{"vocab_size": 8192, "activation": "geglu", "norm": "rmsnorm", "extras": ["capped logits"], "init_std_qkv": 0.024, "init_std_o": 0.0196, "init_std_up": 0.024, "beta1": 0.95, "grad_clip": 0.5, "batch_tokens": [65536, 131072, 262144], "seq_len": 1024}
MLP neurons of a small language model. Each row is named by its layer, matrix (gate and up: input weights) and neuron, and shows model dimensions 416-479. Each number is 50 + 15 x the weight over its row's rms, rounded and kept within 0 to 99. A neuron's up and down rows have the sign that makes its largest values positive.
After each neuron's rows, "fires after" lists the tokens most often just before its 100 highest values on Wikipedia text that the model never trained on.

L3.gate839:50 45 52 70 46 73 66 17 58 62 51 52 13 60 46 55 70 45 50 21 42 62 32 45 47 39 71 64 71 58 58 63 33 56 47 48 58 42 45 48 68 46 64 40 56 34 48 40 73 39 39 59 84 35 57 97 53 37 62 57 38 32 30 50
L3.up839:64 65 67 38 56 80 57 26 61 74 54 35 20 86 35 41 60 26 47 32 38 40 49 38 64 36 43 42 37 48 29 50 58 81 50 59 58 48 50 19 54 41 52 35 67 47 53 53 43 86 78 47 75 43 54 46 53 60 77 56 41 51 47 32
fires after: " the", "19", " their"

L3.gate1027:69 44 57 62 68 48 57 37 53 24 33 59 52 44 61 26 71 22 33 67 60 44 39 65 48 36 81 61 66 65 68 56 54 50 62 53 57 54 58 26 39 33 31 06 62 44 78 35 45 59 68 30 58 35 45 40 52 76 66 59 29 66 42 19
L3.up1027:62 42 60 34 45 52 67 56 56 80 39 52 30 48 40 59 78 11 75 58 75 43 50 69 53 46 48 63 00 63 66 44 79 45 69 34 56 80 54 75 37 42 54 37 65 39 54 42 19 47 55 63 27 40 52 33 69 52 54 44 43 50 86 55
fires after: " |", "|", " (", "N", " on"

L5.gate1313:48 99 59 64 39 48 28 41 79 53 35 50 51 74 45 51 62 29 44 62 72 62 42 47 34 51 34 65 69 75 42 73 43 40 34 74 43 44 43 52 42 51 26 31 32 47 71 63 68 59 52 54 56 59 57 49 40 42 18 62 73 45 61 67
L5.up1313:32 41 57 50 57 55 53 33 38 54 51 47 43 62 21 48 32 54 59 29 60 52 49 50 47 43 60 36 44 64 54 53 36 63 43 66 55 42 43 46 58 15 40 56 85 30 56 60 31 69 55 51 65 65 36 51 62 35 52 34 26 54 45 43
fires after: "°", "″", " the"

L3.gate412:63 40 46 74 25 74 53 41 31 36 52 31 39 35 64 47 43 50 12 59 70 55 24 27 42 73 69 87 56 47 24 64 46 25 63 50 50 55 33 70 51 57 51 52 42 57 44 65 50 31 47 58 56 48 34 74 34 41 16 93 43 66 42 40
L3.up412:67 35 20 77 47 45 25 41 71 63 52 34 49 47 41 38 35 63 55 51 58 25 26 53 72 40 15 55 28 57 39 57 63 42 38 45 46 64 44 65 69 35 28 65 53 31 46 26 52 41 36 49 64 32 74 53 56 57 50 50 65 59 60 42
fires after: " |", "%", ",", ";", " 3"

L3.gate1237:41 58 39 44 71 54 30 64 55 63 65 64 58 76 49 29 48 43 85 26 62 34 54 44 45 53 67 56 49 63 65 62 79 31 69 35 51 33 55 36 42 47 41 18 53 45 73 27 59 52 26 64 37 58 48 47 56 57 61 67 81 10 56 61
L3.up1237:31 31 46 39 54 41 38 38 38 76 55 60 52 56 40 68 35 59 30 48 45 47 56 63 58 52 70 52 50 56 30 75 48 36 44 62 42 39 54 25 62 41 67 65 14 54 42 60 56 77 37 60 67 44 42 51 38 86 44 38 52 60 53 48
fires after: " |", ";", "year", " William"

L3.gate758:43 37 39 71 49 26 34 29 44 66 48 64 57 55 50 47 46 63 39 57 51 58 48 19 74 60 37 31 70 60 59 57 50 48 80 44 66 41 37 35 43 52 68 22 69 61 61 65 50 67 52 68 60 65 29 53 43 69 52 60 35 43 32 59
L3.up758:20 36 59 87 48 31 27 08 12 64 39 80 45 32 49 46 38 64 46 49 53 48 25 59 48 90 34 50 70 56 48 51 31 46 59 38 47 55 59 44 59 46 63 63 49 65 52 58 37 54 56 36 57 50 28 75 71 14 64 52 24 67 59 64
fires after: " |", "|"

L5.gate41:51 33 63 47 42 36 45 36 20 45 53 54 56 40 58 29 48 76 65 41 53 48 33 35 36 54 55 44 42 45 50 26 42 62 43 41 56 49 50 75 55 53 45 58 80 23 46 25 60 36 57 36 81 52 53 48 34 41 42 65 77 47 34 44
L5.up41:42 30 51 49 49 51 58 45 54 57 54 48 55 35 37 71 54 56 58 49 34 58 51 61 53 66 51 59 30 52 61 70 51 56 44 37 46 56 49 47 69 27 65 54 24 37 54 43 47 74 68 64 38 43 62 41 58 50 33 52 41 26 75 34
fires after: " |", " (", " /"

L5.gate417:42 30 31 41 36 53 30 36 43 62 66 39 49 65 35 62 63 48 30 18 38 72 49 73 56 48 36 59 46 78 54 67 76 85 35 72 60 45 34 58 55 43 28 42 38 43 60 67 45 35 51 50 32 25 56 82 40 64 47 67 31 65 29 39
L5.up417:33 32 51 15 53 17 71 42 59 54 48 42 37 42 32 68 49 66 61 64 57 55 54 62 51 57 51 69 62 67 64 36 75 48 53 70 56 64 45 21 53 34 48 85 56 59 30 57 31 36 41 47 52 60 33 31 18 42 52 50 35 65 56 43
fires after: "-", " the"

L3.gate978:70 25 41 45 41 47 40 26 30 55 51 57 16 69 62 54 34 78 27 57 70 67 47 75 56 89 50 37 38 50 34 55 68 49 50 43 45 46 40 12 49 21 75 74 63 84 43 49 71 34 35 44 69 55 50 55 52 74 67 53 44 58 10 44
L3.up978:62 49 61 65 44 47 69 65 78 15 45 52 62 34 37 33 54 24 33 27 63 58 56 32 39 62 34 59 40 58 52 60 61 51 47 66 45 80 37 86 51 53 53 47 49 39 11 36 25 59 47 40 40 39 40 61 46 39 51 57 62 47 81 58
fires after: " |", "|", ".", "′", " Human", " Swing"

L3.gate474:63 59 34 54 60 52 24 47 56 58 57 48 66 49 62 63 70 89 42 53 53 43 28 66 49 56 81 88 46 49 39 45 20 61 48 48 26 44 43 44 41 54 36 42 53 57 57 49 57 33 77 71 44 53 65 82 37 69 28 38 72 39 60 60
L3.up474:60 51 53 63 42 41 35 57 58 45 54 29 71 65 70 57 48 53 94 42 58 48 36 67 43 69 91 89 23 35 60 44 40 59 48 34 60 36 29 46 36 36 35 64 64 53 66 38 19 37 76 59 14 40 29 54 42 66 55 48 47 30 42 69
fires after: ".", ",", " |", " .", " (", " Ut"

L5.gate1327:60 67 56 71 70 32 67 32 25 56 50 68 14 34 57 58 41 47 66 41 49 67 32 48 23 40 54 69 70 51 58 24 46 62 52 62 39 42 63 56 72 45 59 38 45 46 53 40 44 99 49 64 55 43 49 55 54 40 34 72 41 53 72 23
L5.up1327:71 36 33 66 54 40 38 42 45 18 36 57 63 74 40 44 47 62 71 73 59 80 66 41 32 62 37 80 14 24 45 60 77 27 43 50 50 62 57 50 48 48 31 67 34 46 52 46 53 82 80 53 29 49 50 47 60 26 57 75 49 46 47 47
fires after: " |", " 3", "c", " not", " arr", "ali"

L5.gate847:38 47 59 63 50 79 52 25 50 59 47 50 41 61 35 58 26 39 63 54 43 34 21 43 30 26 72 63 63 71 66 31 45 60 71 47 62 41 56 35 27 73 39 55 36 53 31 56 39 51 40 47 18 81 62 12 63 44 64 37 43 68 66 49
L5.up847:63 28 50 35 32 58 21 40 44 47 63 43 49 68 50 53 55 68 48 76 49 54 51 51 39 51 35 85 62 53 61 39 57 65 50 66 27 56 30 60 72 51 27 46 57 79 62 58 34 60 53 60 17 57 33 41 61 70 38 51 37 42 53 68
fires after: " in", " 18", " August", ","

L5.gate284:53 18 55 39 75 55 27 74 58 56 45 40 67 57 40 51 24 12 45 63 39 67 61 33 47 58 64 43 74 50 57 91 78 44 41 43 28 63 52 47 52 46 65 37 38 50 60 44 49 49 71 37 51 60 37 53 56 90 81 51 47 58 67 19
L5.up284:51 42 33 44 54 53 53 22 21 48 76 34 66 51 44 35 43 19 64 23 24 42 40 18 30 61 49 55 71 57 39 80 55 51 84 23 58 63 19 46 65 49 54 41 50 76 29 45 28 37 31 69 49 48 58 44 32 64 35 55 50 53 69 50
fires after: " |", "|", "-", "\n", " on"

L3.gate1258:37 73 79 60 30 69 56 41 41 63 31 37 13 69 63 46 47 52 46 51 30 52 33 49 44 39 50 77 59 53 49 55 20 53 51 33 61 46 56 31 40 65 33 49 39 33 45 61 39 35 23 54 50 55 59 49 50 71 46 44 82 50 38 35
L3.up1258:38 61 29 41 59 66 50 50 41 29 51 67 59 75 58 39 41 34 33 35 45 31 42 56 81 52 44 18 34 48 35 76 60 48 51 33 61 41 22 56 59 43 46 66 65 92 65 21 47 69 48 69 37 66 25 65 44 47 44 35 41 43 57 23
fires after: " in", ",", "In", " In"

L3.gate126:57 48 55 51 28 61 64 43 53 34 69 54 57 37 65 63 66 35 43 39 45 34 54 34 39 70 62 81 79 28 62 61 56 51 56 32 48 56 50 42 46 63 64 13 50 47 68 26 50 18 36 60 50 42 57 43 33 46 33 70 50 63 65 42
L3.up126:78 44 65 56 33 44 75 46 24 35 46 64 35 39 58 51 56 38 45 72 51 49 48 48 65 54 59 40 84 53 28 81 53 47 38 57 54 53 58 26 85 48 47 53 52 42 61 36 39 49 60 49 58 61 56 37 50 66 55 38 60 72 32 59
fires after: " |", "–", ";", " played", " 2"

L3.gate336:38 48 74 70 84 49 47 29 67 62 17 23 42 47 56 55 54 56 45 28 30 67 31 44 49 33 37 34 34 57 51 58 33 45 75 55 48 11 29 23 34 40 46 28 65 26 46 65 63 59 25 78 19 78 42 52 66 74 48 28 72 27 65 65
L3.up336:69 36 55 44 83 43 45 47 47 73 58 60 53 33 55 41 36 43 57 31 41 53 43 62 34 32 35 70 00 51 66 63 53 67 28 36 51 34 28 79 41 30 43 48 59 42 70 45 48 62 35 60 11 30 70 80 53 44 32 67 34 28 60 59
fires after: ",", " |", " became"

L5.gate859:52 52 63 49 33 69 21 39 50 70 51 61 41 72 46 62 63 36 55 42 31 78 42 46 43 14 73 63 77 33 28 13 70 69 62 59 52 40 39 58 56 58 74 49 59 69 76 57 75 33 57 66 59 58 61 97 53 53 50 50 59 73 49 39
L5.up859:48 68 63 59 33 41 31 28 70 50 44 50 84 61 55 60 48 39 60 44 55 54 42 63 67 31 62 63 68 31 29 60 51 77 26 49 47 45 42 48 52 71 64 42 50 75 64 62 53 23 40 61 47 81 66 54 46 60 32 25 42 37 26 40
fires after: " on", " On", "On", " (", " –", "born"

L3.gate913:26 83 55 51 44 55 22 45 62 49 42 29 46 56 55 60 65 17 45 22 52 57 66 81 36 60 76 56 51 52 42 52 41 74 73 63 50 55 51 29 35 46 47 53 56 66 62 46 64 20 69 63 68 44 35 69 21 50 52 40 65 69 36 23
L3.up913:44 64 37 62 48 73 46 45 75 09 30 43 62 33 49 47 48 55 57 27 52 49 43 54 44 57 63 59 30 54 67 74 42 48 53 58 54 34 62 29 44 61 69 76 44 51 78 37 62 42 50 65 74 60 73 80 57 60 51 44 64 33 46 58
fires after: "–", " Te", "19", ":", " C", "-"

L3.gate250:52 36 49 49 45 55 64 39 40 42 63 40 44 54 49 56 40 61 41 44 49 44 33 34 51 27 35 63 34 41 26 52 28 68 35 50 37 26 56 50 35 41 58 41 41 60 61 59 43 42 59 62 53 37 28 55 46 47 54 53 65 36 52 36
L3.up250:36 41 68 38 57 56 23 58 44 33 38 53 39 75 27 38 47 59 56 30 46 57 58 26 54 59 54 33 57 62 60 68 60 40 45 68 58 41 42 62 46 38 61 61 44 69 34 36 77 38 30 38 28 47 16 47 27 46 58 99 28 63 51 73
fires after: " |", "|", "an", ","

L3.gate1299:45 47 35 47 69 58 66 58 51 56 49 50 51 43 30 46 63 40 31 57 46 20 40 70 76 47 21 64 52 42 61 28 70 52 49 45 38 73 40 61 64 42 79 39 33 56 39 67 35 25 46 36 54 61 93 83 53 73 51 62 18 42 60 40
L3.up1299:67 55 53 45 41 59 62 62 39 74 60 42 54 28 47 32 63 54 43 55 28 38 58 77 26 53 30 48 44 59 24 38 35 50 56 53 24 79 37 47 75 41 50 46 41 76 33 70 47 34 51 72 60 50 54 30 37 64 60 42 37 35 48 30
fires after: " |", ";"

L5.gate304:71 52 60 73 42 88 49 59 31 83 56 44 32 33 27 64 43 60 46 51 39 42 48 51 66 55 61 63 54 58 53 57 36 62 24 64 57 54 47 69 50 43 39 49 77 41 43 42 37 45 14 65 53 59 40 41 55 50 44 46 42 58 50 53
L5.up304:72 50 59 57 83 56 11 58 38 73 59 62 39 41 14 60 35 52 30 52 16 54 37 58 36 50 62 79 74 25 47 53 67 50 39 72 39 66 57 42 52 53 57 35 52 70 37 37 59 34 50 64 30 37 67 52 23 79 46 50 41 35 67 33
fires after: " |", ":", "|", " %", " W", "–"

L3.gate140:67 48 56 52 37 55 55 48 68 20 67 35 64 33 68 61 65 75 74 44 59 33 54 35 58 60 57 55 55 40 42 64 44 51 77 69 32 51 46 50 45 58 48 19 35 70 42 49 41 42 62 39 18 52 51 31 45 43 41 70 66 50 52 37
L3.up140:41 68 49 59 68 44 45 48 52 57 44 66 44 82 43 67 43 67 48 43 46 37 41 52 63 66 00 46 54 33 71 54 47 31 65 66 44 53 40 43 29 55 36 52 38 40 69 56 43 42 76 49 40 50 61 69 81 41 46 45 33 52 64 39
fires after: " |", "  ", ";", " and"

L3.gate1032:64 37 72 66 27 71 10 49 68 51 58 50 19 62 76 63 53 57 53 31 87 59 31 47 35 63 45 69 57 41 50 59 54 38 66 41 67 53 44 55 46 72 45 34 37 25 34 58 52 22 37 52 28 58 47 53 77 59 70 65 45 37 41 65
L3.up1032:70 26 52 44 33 35 19 39 40 72 66 43 27 33 46 63 38 41 51 44 61 60 38 22 50 74 37 70 72 64 51 59 73 57 73 37 56 90 55 34 33 32 59 46 41 40 39 19 44 85 45 45 29 51 59 37 46 31 78 58 60 26 66 34
fires after: " |", " (", ";", "|", " "

L5.gate152:45 62 69 36 43 35 53 71 45 72 41 35 37 35 59 39 51 50 45 47 62 45 40 92 51 43 60 40 68 51 82 66 38 53 74 28 60 44 63 23 40 40 44 22 45 22 38 69 47 39 48 45 31 62 27 27 56 47 55 76 29 58 56 47
L5.up152:63 43 39 40 49 50 49 50 59 45 67 42 45 53 58 57 45 44 75 40 69 54 72 42 76 61 62 32 46 45 54 58 48 58 54 28 42 79 35 66 68 71 47 31 65 59 54 53 43 50 35 48 61 44 14 74 61 68 57 17 38 21 49 32
fires after: "\n", "|"

L5.gate1308:39 44 53 53 65 60 49 40 55 43 55 25 50 46 61 51 46 55 56 29 52 47 42 69 66 58 76 70 29 54 51 76 51 13 48 64 45 62 56 38 49 41 66 28 55 55 45 53 32 46 66 22 40 36 38 60 43 39 52 74 67 52 43 51
L5.up1308:62 68 38 65 64 48 53 52 47 51 42 55 58 52 53 31 43 48 29 64 47 55 51 42 56 34 35 48 53 53 63 50 61 56 72 60 67 32 47 42 29 51 80 45 43 70 64 38 33 54 57 72 42 46 52 57 73 60 58 14 70 41 20 55
fires after: " |", ",", "|", ":", " ("

L5.gate247:68 44 44 71 48 41 56 53 52 70 48 46 49 21 69 44 40 60 46 33 60 82 39 47 26 53 43 58 48 65 60 74 51 39 53 51 59 26 68 71 35 52 50 41 36 48 41 40 42 72 54 40 44 34 66 67 45 61 61 56 65 40 66 44
L5.up247:75 42 43 53 57 46 26 68 36 59 48 67 14 49 42 55 56 53 50 32 53 51 36 44 59 59 54 80 29 60 27 46 50 51 39 32 58 62 34 32 49 35 35 25 49 66 50 63 24 46 35 50 43 96 39 51 67 35 34 46 13 56 61 33
fires after: " |", "-", ";"

L3.gate321:47 79 15 81 47 55 56 30 41 54 33 70 64 41 42 51 66 49 27 46 54 54 33 77 38 31 47 41 38 46 46 66 29 43 34 53 36 74 55 58 75 05 40 37 43 16 48 62 71 62 48 81 75 28 72 50 50 65 62 80 56 59 63 70
L3.up321:48 76 52 24 74 55 78 20 42 62 63 63 42 34 28 65 31 49 47 47 45 81 55 61 42 66 75 46 53 76 66 33 42 45 69 35 73 46 57 48 32 52 69 50 67 78 39 45 53 44 65 46 68 64 36 45 32 41 74 53 45 55 50 86
fires after: " a", " the", " an", " The"

L3.gate104:33 46 27 62 31 68 61 34 41 40 47 52 35 56 47 40 57 56 48 44 43 65 34 47 37 42 65 71 87 44 78 57 31 62 53 36 34 43 51 57 13 40 55 50 77 33 16 52 55 33 52 62 61 79 36 77 33 67 68 76 73 45 43 48
L3.up104:52 74 42 42 30 40 88 66 36 48 57 53 40 44 42 78 52 57 49 40 65 68 34 49 28 72 43 53 48 54 43 06 41 72 39 56 52 38 65 32 46 26 53 58 28 61 55 74 51 47 67 25 52 61 60 39 59 45 55 60 62 70 64 75
fires after: " in", " of", " 18", " United", " South"

L5.gate737:39 58 73 66 37 60 34 70 59 45 35 54 44 38 45 41 74 78 71 37 43 73 29 38 42 51 59 71 49 37 63 63 42 24 34 39 43 47 37 67 45 71 54 43 52 64 67 53 63 50 76 53 35 38 46 37 31 41 53 70 47 80 64 21
L5.up737:18 40 65 42 77 58 57 83 54 45 26 48 21 50 60 67 38 44 38 45 51 57 36 42 36 49 47 52 72 44 20 49 49 42 52 65 62 49 74 42 25 54 64 53 52 25 58 43 52 33 51 86 45 66 71 73 57 64 36 53 34 55 35 34
fires after: " =", "\n\n", " a", " is", " was", " the"

L5.gate913:47 33 76 55 76 42 58 36 29 58 62 31 47 44 59 54 34 30 73 41 39 53 54 63 45 32 60 63 39 21 37 91 29 62 62 56 37 56 50 60 44 80 61 38 50 49 49 56 39 74 73 55 44 49 61 47 43 46 58 46 47 58 46 59
L5.up913:88 23 37 37 55 63 46 66 44 40 42 71 29 41 32 40 61 43 77 54 26 75 51 47 52 51 34 45 36 49 49 35 59 53 63 48 34 56 38 79 17 32 59 57 44 64 35 54 64 52 59 57 29 62 75 41 53 56 51 31 40 54 35 51
fires after: "|", "-", " who", " to"

L5.gate159:37 56 37 47 34 44 53 54 99 61 50 51 40 45 46 54 64 66 68 28 45 46 37 39 59 43 55 40 37 49 47 46 66 39 58 31 39 49 58 40 60 33 17 43 70 50 77 38 17 53 29 21 63 39 32 64 36 55 40 55 33 78 53 10
L5.up159:61 40 44 68 54 37 42 26 41 65 42 64 45 15 58 56 55 59 27 37 56 57 36 27 64 47 71 35 34 67 66 61 36 44 28 59 80 41 63 62 56 47 49 60 40 38 61 44 68 38 68 39 39 32 52 45 52 43 70 38 64 53 37 57
fires after: "-", "–", ",", " |", "°"

L3.gate832:61 65 53 75 78 51 46 27 73 24 56 45 44 66 76 37 12 39 47 57 74 69 54 61 61 45 37 64 05 60 55 61 45 83 58 67 75 71 34 71 37 58 31 35 96 21 49 48 61 37 31 54 41 70 63 70 66 32 53 41 56 50 48 44
L3.up832:45 20 31 51 43 64 35 57 44 42 37 26 53 33 58 55 51 58 46 55 87 73 46 43 54 20 63 38 38 56 50 69 73 20 44 44 79 18 52 28 41 32 53 19 44 28 59 37 45 63 68 35 31 22 64 57 27 42 53 69 68 22 31 23
fires after: ",", " |", ")", "°", " MA", "Rec"

L5.gate787:46 46 46 82 26 64 60 41 65 55 32 61 43 66 43 41 71 54 36 62 46 36 35 60 34 46 85 62 77 65 37 37 60 68 76 53 66 13 59 41 31 57 57 48 55 58 47 52 59 39 42 59 53 50 41 59 46 49 72 63 46 47 49 70
L5.up787:41 44 61 49 56 49 71 49 66 46 35 66 61 50 53 35 46 42 44 58 61 25 52 31 57 38 52 51 43 55 51 39 51 53 71 54 58 55 99 31 76 54 43 77 44 33 54 85 50 33 41 60 24 53 49 46 32 39 46 85 58 59 67 78
fires after: " his", "s", " her"

L5.gate818:48 14 49 58 41 42 66 48 62 44 26 55 41 36 63 69 47 87 31 39 59 62 38 43 25 53 52 71 56 64 63 57 42 52 41 31 62 37 58 44 39 48 47 53 25 39 49 70 59 70 60 60 61 52 42 52 56 63 35 55 80 30 56 65
L5.up818:68 34 46 55 27 44 47 71 74 59 70 58 52 63 40 71 60 64 55 35 63 32 54 54 64 64 48 79 57 45 27 59 40 47 27 44 24 37 47 50 58 61 40 77 46 48 43 48 30 40 55 49 48 33 46 36 40 36 63 64 62 54 66 29
fires after: " |", ";", "."

L5.gate1059:54 23 24 85 65 62 43 62 73 64 26 38 47 52 43 45 31 57 47 23 64 56 32 35 68 76 34 63 49 66 41 59 61 63 60 37 54 95 38 82 50 52 67 58 63 30 64 25 35 59 58 71 18 54 41 63 61 60 40 31 56 70 41 51
L5.up1059:43 68 71 72 63 53 47 35 56 74 46 36 09 21 71 57 37 57 53 44 56 37 38 36 23 41 53 56 55 39 31 56 35 70 51 41 39 55 62 21 57 51 35 47 67 53 35 81 59 58 36 50 76 38 44 46 41 52 63 57 41 67 36 54
fires after: " in", " 18", "–", "|", " In", "In"

L3.gate1156:31 79 60 68 74 80 25 64 14 68 60 31 52 42 82 33 31 43 21 50 49 79 30 61 46 56 43 35 75 46 29 64 48 43 35 55 66 72 42 59 38 21 50 41 58 49 35 97 45 42 20 60 27 56 60 45 61 39 20 33 60 55 67 49
L3.up1156:17 47 29 33 25 26 48 23 44 25 52 51 62 41 69 56 52 50 44 53 52 38 66 35 60 35 66 45 48 58 51 61 35 29 60 73 34 71 51 46 64 61 25 49 36 35 48 50 58 88 39 45 56 69 18 55 71 55 58 50 50 18 56 70
fires after: ".", "\n\n", "\n", " Bet"

L3.gate799:67 26 55 60 47 67 65 43 51 68 63 49 42 48 44 34 67 47 18 43 44 80 44 48 31 39 41 69 49 29 40 46 52 60 28 27 62 63 33 66 43 28 21 55 74 39 41 49 67 53 46 55 27 35 65 70 49 57 49 57 66 38 45 56
L3.up799:61 63 30 53 59 41 71 84 54 32 36 42 49 48 21 43 48 50 53 63 40 49 44 46 43 43 40 33 25 49 45 60 67 26 46 65 41 45 39 30 53 26 53 64 62 41 96 30 83 48 27 27 39 56 02 57 54 42 42 58 29 73 07 73
fires after: ",", ".", ")", " It", " which"

L5.gate714:18 55 93 63 33 73 55 42 45 51 38 57 49 48 52 61 53 97 19 37 62 19 47 83 42 60 33 46 46 64 71 63 36 45 55 12 57 49 41 33 61 47 48 30 70 70 31 45 38 44 49 59 47 76 63 53 61 48 40 61 67 31 74 40
L5.up714:51 38 56 61 33 63 42 35 54 62 90 53 41 55 50 55 39 54 51 74 48 39 41 54 28 45 35 46 47 49 56 36 32 28 55 47 51 55 61 72 52 53 41 62 42 33 43 83 28 51 29 52 54 71 61 62 11 44 83 49 79 38 62 03
fires after: " |", " (", ";", " k", " m"

L3.gate263:55 35 55 56 46 70 40 47 28 70 40 89 45 77 45 72 23 48 32 60 45 69 40 29 58 36 27 38 68 24 50 52 68 63 58 54 47 46 66 62 61 65 57 36 48 69 56 25 57 55 51 56 47 37 41 61 31 45 61 59 27 51 63 31
L3.up263:48 24 39 50 55 47 76 43 30 56 64 76 75 51 32 44 65 48 49 75 54 38 54 60 51 70 63 57 76 42 26 56 93 50 80 55 51 51 30 32 37 39 44 54 48 64 40 32 30 28 41 62 28 28 66 34 23 52 43 34 49 49 44 64
fires after: " on", " On", "-", "On"

L3.gate303:38 43 50 72 47 52 41 35 63 34 55 43 27 48 26 44 71 73 26 70 60 41 30 38 58 51 38 48 60 33 57 09 37 57 37 33 38 62 79 50 69 29 38 36 60 62 37 42 75 40 68 49 56 27 42 50 45 54 57 54 28 80 44 67
L3.up303:56 52 41 44 51 34 47 36 66 49 33 51 73 74 44 81 40 45 49 26 49 45 49 63 68 46 39 37 37 66 63 51 35 15 46 48 40 60 55 81 57 58 58 59 63 40 35 47 46 55 61 53 42 48 60 31 36 83 37 64 57 44 49 51
fires after: "s", " his", " its", " their", " older"

L3.gate1153:45 51 58 50 37 73 56 30 53 55 47 38 47 47 63 35 51 59 30 38 36 59 43 27 47 70 53 74 70 56 40 55 64 50 61 61 72 67 33 61 38 27 60 36 57 45 54 75 54 40 55 48 36 71 52 36 35 46 59 70 75 73 61 53
L3.up1153:62 44 45 62 26 65 81 41 45 36 51 67 52 34 70 66 32 73 66 58 48 59 61 62 40 71 65 89 46 21 76 71 71 60 33 51 62 20 49 52 57 59 38 75 64 70 58 37 08 35 38 34 19 54 23 26 44 35 54 38 67 42 56 36
fires after: ".", " in", "|", ":", " |"

L3.gate1030:29 67 66 61 60 70 61 62 33 66 49 77 46 43 57 63 64 38 52 28 27 63 30 58 39 29 47 48 39 49 45 41 46 54 39 51 57 42 56 55 55 42 49 65 74 65 56 37 81 67 62 76 74 38 70 76 27 60 65 58 42 32 55 66
L3.up1030:42 44 47 61 39 64 52 14 31 61 38 31 27 48 42 58 51 67 69 29 29 49 32 56 54 18 45 22 82 32 29 64 50 69 61 62 66 26 49 59 58 40 74 43 42 64 58 67 52 66 51 65 43 51 45 54 41 26 52 34 53 74 55 60
fires after: " the", " a", " (", ","

L3.gate941:73 45 58 59 67 47 53 41 24 27 30 39 57 56 57 04 64 41 77 42 79 68 34 42 11 30 68 64 58 47 47 44 37 43 48 52 35 50 61 63 77 54 68 47 45 38 45 40 52 31 29 50 42 38 63 73 53 25 59 80 68 53 64 43
L3.up941:59 31 67 38 54 48 42 24 64 39 49 45 56 58 48 54 25 44 69 44 74 56 63 33 43 54 59 60 17 11 70 45 79 49 32 51 65 61 43 52 66 47 61 48 30 49 44 31 50 52 47 27 51 57 60 54 85 66 43 39 75 68 56 54
fires after: " |", " 0", "  ", " kn"

L3.gate357:38 58 86 37 43 76 59 40 28 72 56 40 52 61 46 31 41 41 42 26 30 44 50 25 41 68 39 52 56 57 37 54 94 65 55 42 37 57 43 72 71 58 40 16 65 39 60 54 48 69 40 67 20 55 55 55 56 50 45 61 31 61 40 34
L3.up357:44 48 36 45 59 69 52 64 34 28 77 47 43 68 60 46 46 73 55 35 67 54 55 59 49 73 47 71 67 37 31 25 30 49 35 42 31 38 48 58 59 53 45 29 31 48 57 49 47 49 41 45 46 59 67 70 65 81 54 30 65 53 45 15
fires after: " (", ",", "\n\n", " the"

L5.gate889:66 32 55 71 62 42 45 43 54 62 62 43 46 54 29 51 26 48 37 52 45 49 27 15 45 47 46 54 50 30 35 41 56 73 43 32 21 66 53 45 48 46 36 55 55 55 54 59 46 64 34 62 39 47 33 56 48 66 49 85 45 51 53 41
L5.up889:34 45 52 66 73 43 33 59 52 51 65 58 40 47 45 74 50 54 58 49 34 57 38 42 29 62 39 44 54 70 60 53 43 67 67 17 62 41 47 45 54 56 92 51 62 65 62 44 83 48 79 70 50 38 55 60 34 59 42 28 68 32 48 48
fires after: "|", " |", " the"